Part of a small language model's weights.
Size: width 192, 3 heads of 64 (1 for keys and values), 7.08M parameters.
Architecture: RMSNorm before each block, no biases in attention or MLP, untied embeddings, normalized queries and keys, attention and MLP in parallel.
Training: a variant of Muon for these matrices, 208M tokens, 16962 steps.
MLP neurons of a small language model. Each row is named by its layer, matrix (gate and up: input weights) and neuron, and shows model dimensions 0-63. Each number is 50 + 12 x the weight over its row's rms, rounded and kept within 0 to 99. A neuron's up and down rows have the sign that makes its largest values positive.
After each neuron's rows, "fires after" lists the tokens most often just before its 100 highest values on Wikipedia text that the model never trained on.

L4.gate5:58 45 53 52 58 59 45 49 32 72 50 55 56 61 45 39 68 24 60 35 67 53 50 63 42 49 37 46 55 68 61 44 52 48 49 30 33 47 63 50 62 49 49 43 63 47 44 55 75 58 47 51 54 67 61 50 36 59 24 36 79 28 56 61
L4.up5:35 52 45 55 57 45 66 57 42 52 51 43 83 55 50 40 49 51 52 41 56 41 39 43 35 42 36 65 63 53 56 53 38 59 25 60 55 53 52 57 55 55 57 85 62 46 45 58 77 48 49 54 41 82 45 54 45 36 56 37 68 31 49 57
fires after: "0", " the", "|", " |"

L4.gate49:55 47 37 56 67 44 57 53 70 38 44 62 42 33 57 43 39 47 59 40 39 30 51 61 72 39 58 62 54 32 28 53 42 59 47 54 54 39 44 36 38 30 45 53 54 50 39 46 46 56 60 57 43 52 68 45 57 71 40 68 61 13 65 63
L4.up49:59 48 57 60 54 52 38 53 62 35 57 38 39 81 47 60 58 39 57 34 28 59 55 62 56 39 55 59 34 67 67 52 59 51 68 63 48 45 35 45 53 45 27 53 47 38 53 37 39 44 53 42 53 63 38 45 64 36 48 37 53 20 61 64
fires after: "."

L5.gate298:43 55 61 64 68 52 52 63 35 60 48 65 51 65 36 60 37 51 25 50 55 41 35 37 40 48 40 26 53 57 47 41 44 55 50 55 62 80 71 35 55 51 51 68 59 33 33 60 70 49 51 58 54 62 44 45 40 43 67 53 55 50 66 42
L5.up298:33 24 61 45 37 44 45 58 73 56 52 52 48 46 74 44 47 57 31 46 41 20 50 50 45 42 72 40 53 61 51 38 34 40 65 43 36 49 44 70 58 52 62 76 36 65 69 44 38 65 65 41 64 54 42 65 55 67 53 78 48 70 56 51
fires after: ")", "\n", ".", ",", ";"

L2.gate383:58 53 64 47 52 37 52 78 36 46 60 37 39 49 50 54 37 65 37 62 67 42 49 68 53 30 48 59 63 33 59 65 61 62 63 59 65 48 51 56 52 60 62 52 56 31 48 36 29 64 34 26 51 54 51 51 51 72 46 65 53 57 46 66
L2.up383:55 55 62 61 56 50 53 59 48 57 59 63 51 23 49 64 56 32 58 35 66 59 65 49 47 63 34 29 46 42 41 39 50 52 41 76 47 41 62 44 56 31 59 47 67 49 24 37 54 37 70 57 46 52 64 53 20 59 57 38 56 40 73 44
fires after: " |", "-", ",", ":", " and", " by"

L2.gate393:39 57 65 53 69 62 61 63 33 51 39 71 29 29 49 59 45 47 39 32 43 53 59 60 54 47 50 48 44 33 49 39 23 50 55 57 32 30 49 46 65 37 57 56 52 38 46 44 58 64 59 54 76 51 45 77 52 36 52 59 60 33 50 53
L2.up393:56 17 58 37 76 36 47 53 34 56 75 77 64 52 54 56 65 37 50 56 50 47 61 20 41 49 47 45 24 37 51 43 39 74 56 38 43 55 54 47 52 45 54 63 39 43 51 33 49 54 61 69 36 42 46 40 48 43 27 65 60 60 56 49
fires after: "0"

L4.gate22:56 53 62 65 54 52 27 45 51 59 55 58 47 23 40 43 35 70 87 38 49 42 69 60 31 56 57 47 54 50 59 59 45 59 46 46 40 42 76 39 60 78 65 46 45 46 65 33 63 60 38 54 52 46 58 39 70 59 39 68 50 50 23 44
L4.up22:48 47 67 60 26 54 32 60 49 48 60 60 61 58 44 52 90 56 43 50 68 44 62 38 40 49 35 78 45 53 59 59 53 37 49 59 62 65 66 40 79 38 47 18 58 70 34 55 54 52 39 49 57 60 42 42 38 61 58 34 39 52 75 47
fires after: ":", " a", " that", " as", " her", ","

L4.gate241:46 47 45 60 28 64 43 51 46 61 64 50 38 51 40 45 44 26 55 44 47 44 63 54 63 52 45 28 26 34 55 71 48 53 51 56 46 46 57 38 40 49 46 63 50 21 39 49 39 74 51 67 70 64 39 75 22 63 64 50 50 54 37 50
L4.up241:53 41 33 59 30 47 44 58 70 49 64 34 55 46 44 26 33 46 53 45 38 70 58 53 44 31 58 27 51 40 52 88 46 57 52 23 37 25 55 29 51 56 53 34 66 40 46 56 51 54 55 48 82 70 41 49 35 60 45 42 51 51 49 62
fires after: " |", "\n", ";", " (", " as", "\","

L2.gate394:44 56 47 58 28 51 53 62 35 45 58 37 47 57 44 46 64 50 53 40 61 60 36 61 37 33 60 45 55 59 44 53 60 54 58 57 41 44 31 32 70 43 56 26 57 59 56 60 59 23 62 28 44 55 46 39 68 62 36 39 56 51 47 57
L2.up394:57 45 60 53 40 51 63 33 51 45 56 30 68 74 45 53 54 45 51 74 48 69 65 58 31 51 40 66 55 42 62 34 55 50 21 61 52 47 57 67 54 53 26 41 38 32 62 40 60 56 46 54 38 64 44 44 53 54 51 35 41 63 61 32
fires after: " in", " M", " W", " ", " Total"

L4.gate20:50 47 61 72 67 53 37 45 44 50 54 48 35 61 40 52 49 67 59 50 26 37 47 40 53 34 39 49 38 35 46 47 40 42 42 29 65 52 50 55 23 55 63 39 57 74 38 58 62 79 50 48 46 51 49 51 47 58 46 43 51 64 46 65
L4.up20:40 58 25 27 55 48 67 56 51 57 34 43 72 52 59 53 50 36 31 41 39 50 55 51 53 46 48 42 47 60 40 48 46 36 45 58 38 50 56 40 55 32 40 63 67 39 66 42 32 41 59 51 64 61 61 38 63 61 51 48 53 49 43 70
fires after: "\n", " MF", " FW", " DF"

L5.gate505:50 52 32 44 56 57 46 49 61 57 64 42 53 70 41 33 71 43 39 62 42 42 49 61 53 22 44 49 50 42 33 52 50 34 38 53 47 46 50 36 51 51 59 38 58 40 48 33 31 50 35 46 30 59 62 51 29 59 85 22 73 47 54 39
L5.up505:57 54 45 53 66 45 38 45 53 45 40 55 62 59 41 34 58 66 55 45 42 54 46 68 80 32 41 57 38 49 55 73 43 58 55 59 53 47 48 55 68 58 43 23 58 47 46 45 34 16 42 52 52 66 48 36 53 43 47 36 56 44 46 72
fires after: "\n", " Buch", "t"

L5.gate326:53 50 32 53 46 48 64 55 49 56 76 57 57 25 29 38 67 53 54 51 55 59 33 59 59 32 60 51 39 64 61 50 54 47 52 56 33 63 52 51 63 31 66 34 41 49 51 40 42 36 52 42 34 33 49 36 50 50 69 47 51 52 44 57
L5.up326:54 50 56 45 41 29 54 43 49 46 58 37 43 41 51 40 49 56 55 54 45 58 58 62 54 55 50 50 39 61 64 42 43 60 52 31 47 69 39 56 54 44 63 43 54 62 63 59 41 40 52 59 39 47 37 64 55 44 26 57 67 51 55 41
fires after: ",", " in", "In", " led", " In", "5"

L5.gate334:32 47 59 45 56 41 50 65 35 85 75 49 34 63 37 37 55 38 29 64 57 58 34 30 54 55 43 52 44 28 41 48 28 59 58 52 46 61 64 42 62 69 48 40 53 49 74 52 79 37 36 33 49 67 39 52 56 64 43 67 50 44 52 32
L5.up334:23 35 70 63 51 48 59 51 51 73 47 58 28 56 11 42 59 45 57 49 46 59 47 54 54 52 39 32 44 35 31 70 47 53 39 54 46 49 69 55 55 54 56 47 34 74 47 32 57 33 42 61 43 56 56 37 35 49 51 53 44 34 43 48
fires after: "\n", ":", "1", " ", "2"

L2.gate119:41 61 39 64 52 56 39 48 38 63 52 37 54 31 24 66 58 43 49 59 39 45 64 39 40 43 57 53 61 58 46 35 56 38 38 20 28 40 81 58 56 52 46 44 48 65 48 44 60 29 52 42 53 65 50 28 58 56 50 54 46 47 66 40
L2.up119:56 57 35 71 61 51 75 57 45 56 43 53 53 54 52 51 51 64 60 39 50 38 49 40 46 50 47 52 21 44 56 64 63 39 70 59 58 25 49 76 54 84 19 70 62 45 49 43 56 25 60 53 33 53 40 53 53 55 63 52 41 56 81 35
fires after: " ", " L", " Ar"

L4.gate497:43 72 62 56 48 31 48 56 48 59 39 55 66 36 35 36 49 63 46 41 58 51 49 65 61 34 46 32 34 56 77 48 64 47 32 36 41 38 67 42 55 59 24 54 35 57 70 51 51 47 47 35 52 23 52 75 44 42 48 25 57 70 56 44
L4.up497:59 63 45 68 58 29 45 53 69 65 52 16 53 40 62 44 43 47 50 67 57 50 48 43 63 25 44 51 58 49 54 29 58 43 39 36 18 79 58 28 52 62 42 50 30 65 58 33 57 41 44 41 27 60 63 56 54 38 52 71 75 51 57 32
fires after: " ", " V", " vs", " v", " J", " L"

L2.gate421:48 43 58 42 54 65 50 51 59 45 64 80 60 55 53 42 64 39 44 49 59 61 49 48 60 59 38 53 52 40 40 55 41 32 69 63 56 32 43 60 47 35 25 42 40 36 58 46 80 37 59 45 64 43 40 58 62 27 44 61 66 50 56 42
L2.up421:61 58 45 59 43 80 38 43 69 58 44 47 38 57 38 51 72 35 55 52 61 55 49 44 62 70 66 40 46 31 54 56 60 37 63 45 55 38 46 68 44 47 46 55 45 48 42 52 42 42 55 46 49 25 49 54 60 33 70 73 55 30 52 40
fires after: "\n", " ", " \"", "-", "==="

L5.gate115:55 45 43 45 33 52 55 63 42 57 41 65 49 49 55 52 47 39 59 73 45 66 61 43 51 48 49 52 44 34 69 52 44 48 37 49 51 53 38 31 61 50 49 53 38 51 30 51 44 57 47 35 55 44 48 59 52 50 64 30 36 26 49 61
L5.up115:46 32 40 49 49 58 59 65 56 37 67 44 23 23 29 49 39 41 43 54 48 46 35 49 43 50 56 75 46 62 51 39 41 50 56 37 43 62 57 45 69 58 43 52 55 53 51 40 49 56 48 42 53 49 70 58 57 43 62 27 53 36 34 32
fires after: ".", " |", " W", "3", "8"

L2.gate99:51 26 61 54 45 62 59 44 50 43 44 55 31 49 63 49 58 42 35 49 35 62 44 38 54 50 45 51 25 70 66 64 40 50 37 61 46 38 66 70 26 71 45 39 31 56 70 38 65 52 61 59 48 42 68 67 71 53 41 69 47 54 49 49
L2.up99:55 22 39 59 74 56 49 34 33 44 50 46 43 61 44 64 41 57 51 35 44 59 56 47 49 52 43 58 54 71 44 58 57 53 50 55 59 79 40 57 65 46 32 61 77 62 53 53 56 46 23 37 54 51 43 61 56 63 55 53 62 66 42 39
fires after: ".", "|", "\n", "|---|"

L4.gate32:27 67 44 46 73 36 27 52 66 50 56 49 58 47 44 69 46 32 64 37 43 67 44 54 58 63 58 44 39 41 63 37 62 38 16 48 34 62 39 59 50 50 31 38 69 46 56 45 48 51 33 61 32 53 45 70 42 50 39 61 54 53 53 54
L4.up32:38 44 58 57 50 27 41 50 45 45 31 45 55 62 51 47 45 45 67 42 53 36 76 31 52 40 52 53 43 78 58 29 61 27 24 55 60 56 43 70 47 48 74 41 51 75 61 51 51 48 54 40 54 43 50 64 31 55 26 35 59 39 55 74
fires after: "\n"

L4.gate485:61 62 61 68 32 49 47 63 54 69 61 55 62 53 38 36 53 36 52 63 45 48 49 37 63 26 39 41 27 41 65 40 39 32 46 46 56 37 57 32 75 54 48 57 50 56 46 58 62 35 53 57 70 33 58 36 62 72 68 53 48 62 68 64
L4.up485:42 64 63 44 47 38 34 53 81 61 45 66 38 38 45 40 51 53 66 44 33 44 52 49 52 53 32 55 53 36 58 40 66 38 62 58 49 52 48 55 69 45 42 32 53 35 47 37 52 35 57 59 44 63 46 32 52 57 53 51 64 31 48 49
fires after: " the"

L2.gate358:26 33 46 44 63 65 39 50 31 51 62 34 57 45 36 48 67 48 61 46 31 58 53 61 57 55 56 39 51 44 63 39 34 44 36 41 38 36 43 69 64 42 50 56 66 33 59 49 63 38 56 52 34 44 53 46 47 40 45 41 38 75 53 58
L2.up358:31 36 51 46 41 43 42 32 49 35 53 53 53 24 39 64 75 47 45 49 49 46 50 47 62 51 27 65 41 44 48 55 41 58 60 50 62 43 55 41 43 55 59 50 49 34 34 55 51 53 52 36 48 47 49 49 47 44 61 24 48 51 51 36
fires after: " He", " was", "|", " |", " is", " has"

L2.gate95:37 75 52 53 45 50 40 42 65 33 13 48 65 68 49 60 44 62 62 59 36 57 55 56 80 51 50 60 33 48 54 25 30 45 71 43 36 53 52 48 57 21 80 72 42 46 34 60 43 50 66 65 64 39 54 57 42 45 50 49 50 66 59 44
L2.up95:49 44 42 57 69 27 49 59 58 40 60 38 43 34 11 47 37 34 41 66 51 29 47 40 44 44 50 72 41 64 37 40 43 48 47 57 44 23 50 76 70 42 65 60 58 60 59 63 51 56 32 52 45 41 54 55 52 47 36 46 46 50 38 59
fires after: "0", " the", "tic", "ale", "istic"

L5.gate314:39 53 38 39 68 71 38 52 49 44 44 32 46 43 54 52 44 38 50 48 66 49 42 50 37 41 56 63 44 50 46 57 64 48 66 41 36 58 43 32 50 53 63 64 63 56 38 34 44 65 61 62 38 44 50 35 62 62 60 78 34 31 42 40
L5.up314:49 58 43 44 64 46 35 44 37 43 51 53 74 36 43 52 45 50 55 54 43 41 64 43 57 57 65 33 26 46 38 51 40 55 64 72 62 25 57 61 55 49 50 43 57 51 16 54 56 52 62 30 47 43 48 40 68 55 28 39 53 53 50 75
fires after: "0", "-", "–", "6", "4", "7"

L5.gate42:51 52 53 58 56 67 67 51 49 46 29 39 38 28 60 36 87 39 58 47 35 48 81 34 41 10 39 73 56 43 53 43 55 38 47 30 56 42 47 62 46 52 39 33 45 70 46 36 24 37 46 64 54 66 34 46 55 61 49 35 61 63 42 53
L5.up42:37 47 63 35 81 69 55 65 26 46 62 36 63 17 46 60 56 47 66 48 54 51 64 58 42 35 51 54 48 47 44 58 62 53 16 33 54 44 44 52 54 47 54 17 54 50 49 20 56 52 56 41 57 45 42 44 49 42 43 53 58 45 42 63
fires after: " ", "s", "-", " R"

L2.gate188:47 59 56 74 57 59 44 56 70 59 55 65 68 54 76 36 57 68 42 58 54 63 57 34 47 43 57 56 32 36 42 51 54 31 51 62 38 62 54 43 46 52 62 79 66 51 46 31 56 30 23 37 54 38 58 43 68 63 52 53 42 50 50 57
L2.up188:31 46 55 45 56 55 52 75 51 75 57 63 72 43 44 47 63 45 45 41 71 47 62 63 56 50 49 40 51 57 44 57 58 31 59 55 43 53 48 53 53 40 45 76 40 56 36 42 53 32 42 62 58 51 49 68 48 43 61 51 34 72 53 64
fires after: " \"", "|", " (", "-"

L4.gate502:45 40 54 45 49 40 58 54 45 51 59 53 45 68 43 55 63 47 51 61 58 40 47 60 65 34 68 41 46 55 40 68 88 62 54 35 14 50 54 51 53 53 38 55 34 45 49 51 64 36 54 39 40 19 51 50 54 52 56 37 51 61 48 38
L4.up502:55 30 60 70 59 43 65 59 43 65 79 11 29 70 43 60 48 47 43 46 36 52 39 56 54 54 34 51 44 51 46 37 59 60 53 45 74 54 50 65 52 56 29 46 40 57 40 43 56 41 45 44 46 59 43 43 53 25 60 54 52 68 61 58
fires after: " ", " V", " in"

L5.gate357:63 31 62 47 64 55 49 67 47 74 52 40 41 75 72 57 50 59 40 69 33 35 43 31 47 56 42 48 40 47 48 38 64 43 53 41 44 67 46 46 06 68 58 59 32 39 53 55 57 44 49 50 62 30 32 31 49 73 51 32 47 63 69 48
L5.up357:43 41 46 57 54 51 61 55 70 43 52 64 39 44 44 62 42 61 57 57 38 37 46 46 47 51 66 45 32 38 59 68 56 50 35 44 39 76 43 55 62 63 59 35 41 41 49 43 54 68 09 49 62 31 43 39 49 46 56 40 53 51 64 52
fires after: ".", " m", " ", " ft", "1"

L4.gate475:47 42 44 70 42 58 64 64 44 55 63 34 60 81 53 49 57 64 58 60 21 59 56 42 63 27 46 55 52 55 53 59 62 47 59 43 36 25 46 56 61 74 27 55 57 57 44 25 48 67 47 53 63 29 65 51 47 44 56 40 66 64 43 35
L4.up475:42 56 58 51 37 39 42 62 67 52 39 25 34 55 57 28 35 54 45 61 53 38 70 28 56 55 56 55 53 30 58 54 46 58 25 46 43 29 41 43 46 52 36 26 41 54 50 46 52 54 46 50 55 63 36 46 53 46 47 37 65 43 48 45
fires after: " ", "-", " (", " in", "s", " football"

L5.gate56:63 64 52 38 55 48 59 46 34 35 71 63 49 53 39 55 37 59 50 51 53 41 66 71 28 48 50 43 59 66 67 46 40 60 29 47 35 64 33 49 49 48 38 47 64 29 43 51 49 49 27 27 54 57 40 70 37 17 32 30 62 46 60 59
L5.up56:46 56 75 62 32 63 59 42 40 62 52 50 52 43 33 56 64 64 43 70 51 58 60 38 48 35 58 40 64 53 45 54 51 47 44 29 58 59 62 43 43 45 70 50 39 32 41 41 19 61 49 46 51 87 71 48 58 41 36 58 63 40 49 43
fires after: " All", " Po", " Bo", "o", " Mo"

L5.gate294:73 54 59 58 56 52 39 21 45 60 48 32 57 56 50 18 32 69 58 44 36 35 41 70 51 36 51 57 30 52 57 63 65 41 36 49 40 28 59 53 30 67 56 47 60 55 76 56 35 34 52 57 37 51 46 55 41 72 52 34 69 89 30 33
L5.up294:66 49 41 44 43 49 49 68 55 63 57 46 40 48 62 41 31 24 55 55 31 72 60 46 52 70 59 75 50 68 75 65 62 36 52 48 52 56 49 62 61 38 42 37 52 39 59 42 34 57 50 63 43 71 40 29 40 50 70 52 61 50 53 52
fires after: " "

L2.gate31:43 38 84 42 45 31 51 43 29 40 64 66 61 52 45 50 61 41 56 51 56 49 69 63 44 54 64 60 57 42 76 76 53 41 48 33 30 53 48 47 47 50 54 55 39 59 39 54 52 58 41 52 52 61 54 45 45 39 40 47 45 61 48 61
L2.up31:55 61 43 42 48 50 47 48 68 59 70 62 53 33 42 65 30 46 46 45 49 50 60 58 61 55 52 52 44 51 65 51 60 54 47 60 46 46 55 39 43 50 23 51 54 33 48 87 75 41 57 37 38 45 51 39 30 65 29 62 32 56 34 41
fires after: " the", " ", "A", " The", "S", " a"

L2.gate44:34 33 50 53 51 71 59 22 49 50 54 57 59 33 62 34 60 49 60 58 53 52 52 29 55 21 48 46 50 77 48 45 45 41 51 41 45 58 61 41 46 56 59 52 44 34 34 42 61 59 36 45 49 55 60 36 46 50 44 49 51 60 43 45
L2.up44:28 52 51 52 63 68 26 39 57 64 58 38 57 60 28 36 73 41 46 62 45 49 51 43 48 27 69 48 54 48 47 51 46 45 43 44 36 45 46 43 43 31 48 40 57 28 37 24 58 44 36 39 61 49 58 54 38 68 52 51 72 68 43 45
fires after: " U", " MF", " FW", " DF", " Win", " Jr"

L2.gate118:48 37 63 59 46 33 50 25 68 81 53 53 27 62 56 33 52 41 43 35 52 52 36 54 32 47 51 45 37 47 52 56 51 57 40 43 49 56 52 62 57 66 47 34 22 51 30 33 43 54 37 55 56 46 46 49 38 25 73 49 58 85 55 40
L2.up118:45 41 49 47 42 27 31 57 49 81 47 64 34 54 65 45 53 53 67 54 29 54 39 32 39 45 56 32 59 42 52 65 36 39 60 46 61 48 49 44 75 38 38 46 47 80 54 44 44 53 45 41 37 37 48 49 56 53 48 33 42 49 62 52
fires after: "\n", " F"

L5.gate433:39 46 44 54 68 50 57 47 61 49 43 62 44 50 92 56 50 40 63 41 49 55 46 57 32 39 70 46 43 44 39 49 54 40 53 25 54 45 24 58 40 53 42 61 54 54 57 57 67 62 55 28 64 47 51 49 50 28 60 69 40 42 49 59
L5.up433:39 64 62 65 53 48 39 67 51 54 63 46 63 58 44 41 56 54 51 37 53 43 64 26 47 60 27 56 59 37 47 47 41 53 70 38 52 37 52 27 59 40 39 44 47 41 30 42 57 47 40 37 41 55 40 63 43 45 49 54 61 38 41 47
fires after: "0", " Ja", " Al", " Rose"

L2.gate503:21 27 49 26 47 48 51 46 40 42 50 47 53 48 64 60 61 47 68 57 44 43 53 48 42 41 54 96 63 47 56 43 54 60 56 66 34 35 64 67 53 73 41 41 42 49 55 36 56 50 55 73 48 34 23 62 57 65 35 65 44 35 76 46
L2.up503:65 38 45 59 48 36 49 34 39 56 43 39 37 62 50 41 60 48 45 49 45 50 30 72 22 57 55 21 34 54 32 54 49 41 47 75 41 37 69 43 79 35 53 61 46 42 49 38 41 51 61 44 27 45 49 54 53 59 46 24 50 53 46 41
fires after: "-", ".", " de", ",", " re", " T"

L2.gate471:36 57 65 53 47 58 45 55 57 74 51 51 60 29 44 60 31 46 85 37 65 43 45 60 80 37 53 46 58 47 47 26 53 38 35 62 53 69 44 54 60 20 43 49 45 42 35 33 56 61 63 48 60 18 37 61 59 44 43 56 67 65 57 55
L2.up471:32 37 65 52 45 57 61 46 40 44 44 40 48 45 41 66 47 73 55 42 54 36 64 48 66 50 66 60 41 45 41 36 65 45 20 50 35 55 54 63 45 34 36 78 45 46 43 73 51 41 53 59 72 38 77 47 55 77 44 66 37 79 64 68
fires after: " \"", "\n", " (", " |"

L2.gate239:60 65 18 75 45 49 31 54 65 51 55 26 46 43 18 55 45 41 70 59 39 59 56 34 49 41 51 40 43 52 39 22 54 44 56 61 24 37 40 37 54 37 41 68 63 35 59 48 57 41 48 55 28 24 63 62 64 37 56 61 49 53 65 42
L2.up239:48 49 47 61 34 42 42 57 65 62 52 47 51 23 24 44 52 48 54 75 34 76 50 49 54 67 31 48 41 42 44 38 52 63 56 62 40 27 64 51 50 50 39 52 61 44 33 55 36 32 38 52 59 30 58 64 72 46 45 52 58 61 62 22
fires after: " In", " in", " (", " For", " on"

L2.gate427:86 58 71 47 38 30 61 45 29 49 76 76 58 68 64 42 53 49 34 51 60 44 56 46 63 42 33 47 50 43 46 45 48 43 51 60 31 62 58 60 71 44 39 59 52 51 50 40 41 57 52 56 53 60 40 39 56 44 36 31 67 63 46 40
L2.up427:65 45 36 57 61 46 80 60 50 55 57 43 56 57 58 29 68 39 33 34 44 46 50 43 62 50 44 69 58 52 56 34 41 32 50 48 63 63 49 45 53 52 27 50 48 79 54 55 39 54 39 61 51 42 41 33 45 54 59 61 62 59 50 34
fires after: " the", " The", " A", "The"

L2.gate290:62 59 58 54 59 63 35 36 47 36 67 43 31 65 22 49 61 30 54 31 41 63 44 53 45 40 42 58 47 62 39 47 87 53 68 51 70 41 49 66 35 55 45 45 29 47 53 61 63 36 33 30 56 64 52 58 34 47 47 36 65 57 59 43
L2.up290:36 45 52 47 39 63 60 58 54 43 68 44 37 56 39 43 66 16 58 62 64 63 56 56 29 49 52 40 23 64 60 28 48 35 62 62 41 44 54 49 60 40 67 36 44 29 56 50 38 78 65 55 48 47 42 47 36 50 34 54 56 64 62 35
fires after: " ", "ac"

L4.gate311:33 70 63 47 36 61 59 18 36 48 34 53 43 48 50 44 49 57 56 49 58 43 22 57 38 30 25 60 41 39 41 46 56 50 77 57 47 46 50 27 57 51 62 59 62 58 54 58 68 65 22 44 50 52 42 66 59 72 41 50 64 64 57 54
L4.up311:61 32 22 49 57 87 47 46 52 62 47 48 56 51 42 50 68 64 47 42 54 58 60 60 51 43 39 49 25 37 62 28 41 60 76 63 85 53 49 40 53 46 47 63 23 41 32 53 47 60 54 29 76 53 31 48 40 48 56 54 46 48 69 55
fires after: "."

L4.gate1:27 58 55 67 52 52 61 50 49 67 77 45 65 44 48 52 41 57 71 42 37 80 24 46 47 58 57 66 40 75 38 47 55 39 41 34 40 66 58 32 74 45 44 45 43 55 29 52 43 41 40 47 57 52 35 56 51 51 64 57 35 40 57 62
L4.up1:56 39 77 41 39 44 54 65 33 64 67 45 47 54 52 38 56 54 40 51 44 33 50 56 45 68 59 68 63 45 72 40 47 47 71 40 52 66 47 72 50 55 54 49 54 24 56 30 40 51 62 60 24 47 31 59 53 58 46 54 30 65 74 29
fires after: " the", " Re", "s", " The", " An", " As"

L2.gate69:82 24 48 64 37 42 43 48 62 49 45 48 55 56 68 49 72 44 57 43 65 55 66 58 35 55 62 40 56 66 63 43 48 39 50 29 37 51 71 71 49 55 47 35 52 51 67 70 55 41 55 66 42 56 62 41 52 51 56 59 55 57 61 41
L2.up69:52 61 60 53 52 39 39 65 44 32 26 60 48 67 57 38 73 44 41 61 53 57 47 52 48 57 48 64 49 58 85 49 55 44 33 60 44 18 51 42 35 64 45 45 51 48 65 25 50 62 30 67 39 57 45 48 35 43 68 49 35 30 35 58
fires after: " ", " bond"

L2.gate233:50 33 36 61 76 65 64 59 40 34 56 48 14 70 45 47 36 50 37 53 47 35 55 52 63 59 55 44 37 66 70 39 42 47 52 52 61 57 34 54 40 75 46 46 41 30 38 62 54 36 29 53 36 48 52 53 55 61 36 57 36 51 32 40
L2.up233:58 39 50 41 70 46 60 50 32 44 57 60 53 41 55 38 52 52 64 48 64 26 51 79 46 41 78 66 51 46 58 52 61 43 30 46 59 28 55 62 62 66 67 66 38 38 48 52 49 46 52 34 61 39 61 67 64 69 39 45 34 32 46 41
fires after: " ", " |", ";", "-", "\n"

L2.gate356:59 44 42 78 52 34 51 50 57 47 68 42 52 43 46 64 44 55 60 50 47 63 62 46 81 36 64 60 52 37 70 67 48 50 49 54 30 42 57 60 50 48 39 71 45 53 53 57 74 20 79 53 49 60 40 39 40 51 49 45 52 33 22 34
L2.up356:59 37 55 39 52 43 71 56 33 60 29 52 49 61 49 48 58 49 62 51 21 48 77 49 36 36 55 42 44 30 45 39 57 50 57 38 46 52 44 50 76 49 58 62 51 56 59 32 71 45 37 55 48 64 53 38 54 50 54 79 48 52 14 44
fires after: " ", " was"

L5.gate363:56 48 60 39 73 42 74 40 44 38 59 62 66 39 42 40 48 64 63 63 53 51 50 52 56 49 56 59 64 60 57 38 58 61 26 53 33 55 59 38 51 46 38 60 37 54 44 46 72 52 52 48 59 28 73 38 63 50 41 48 65 63 50 41
L5.up363:66 50 52 50 43 66 32 57 25 55 69 61 41 46 44 77 51 55 56 56 30 45 41 67 62 46 39 47 55 50 75 42 39 59 34 52 52 41 34 62 60 60 34 52 58 39 60 58 57 46 46 42 52 50 52 62 54 40 58 62 39 32 59 47
fires after: ",", " and", " that", " but", "s"

L5.gate249:43 62 25 41 28 73 57 44 56 61 47 38 61 54 58 70 70 48 63 57 36 63 40 50 66 21 67 44 38 69 51 38 37 55 35 49 52 35 43 50 38 56 49 40 60 51 40 39 54 47 56 77 47 41 47 49 41 44 43 51 61 42 46 48
L5.up249:47 52 49 90 56 47 53 51 52 38 47 51 47 58 56 55 62 52 37 38 62 39 58 51 56 50 41 50 65 48 45 30 67 44 41 52 56 57 60 36 42 69 31 59 51 42 47 49 54 53 58 38 41 40 60 34 41 63 24 50 47 62 36 57
fires after: " (", "1", "\n", "."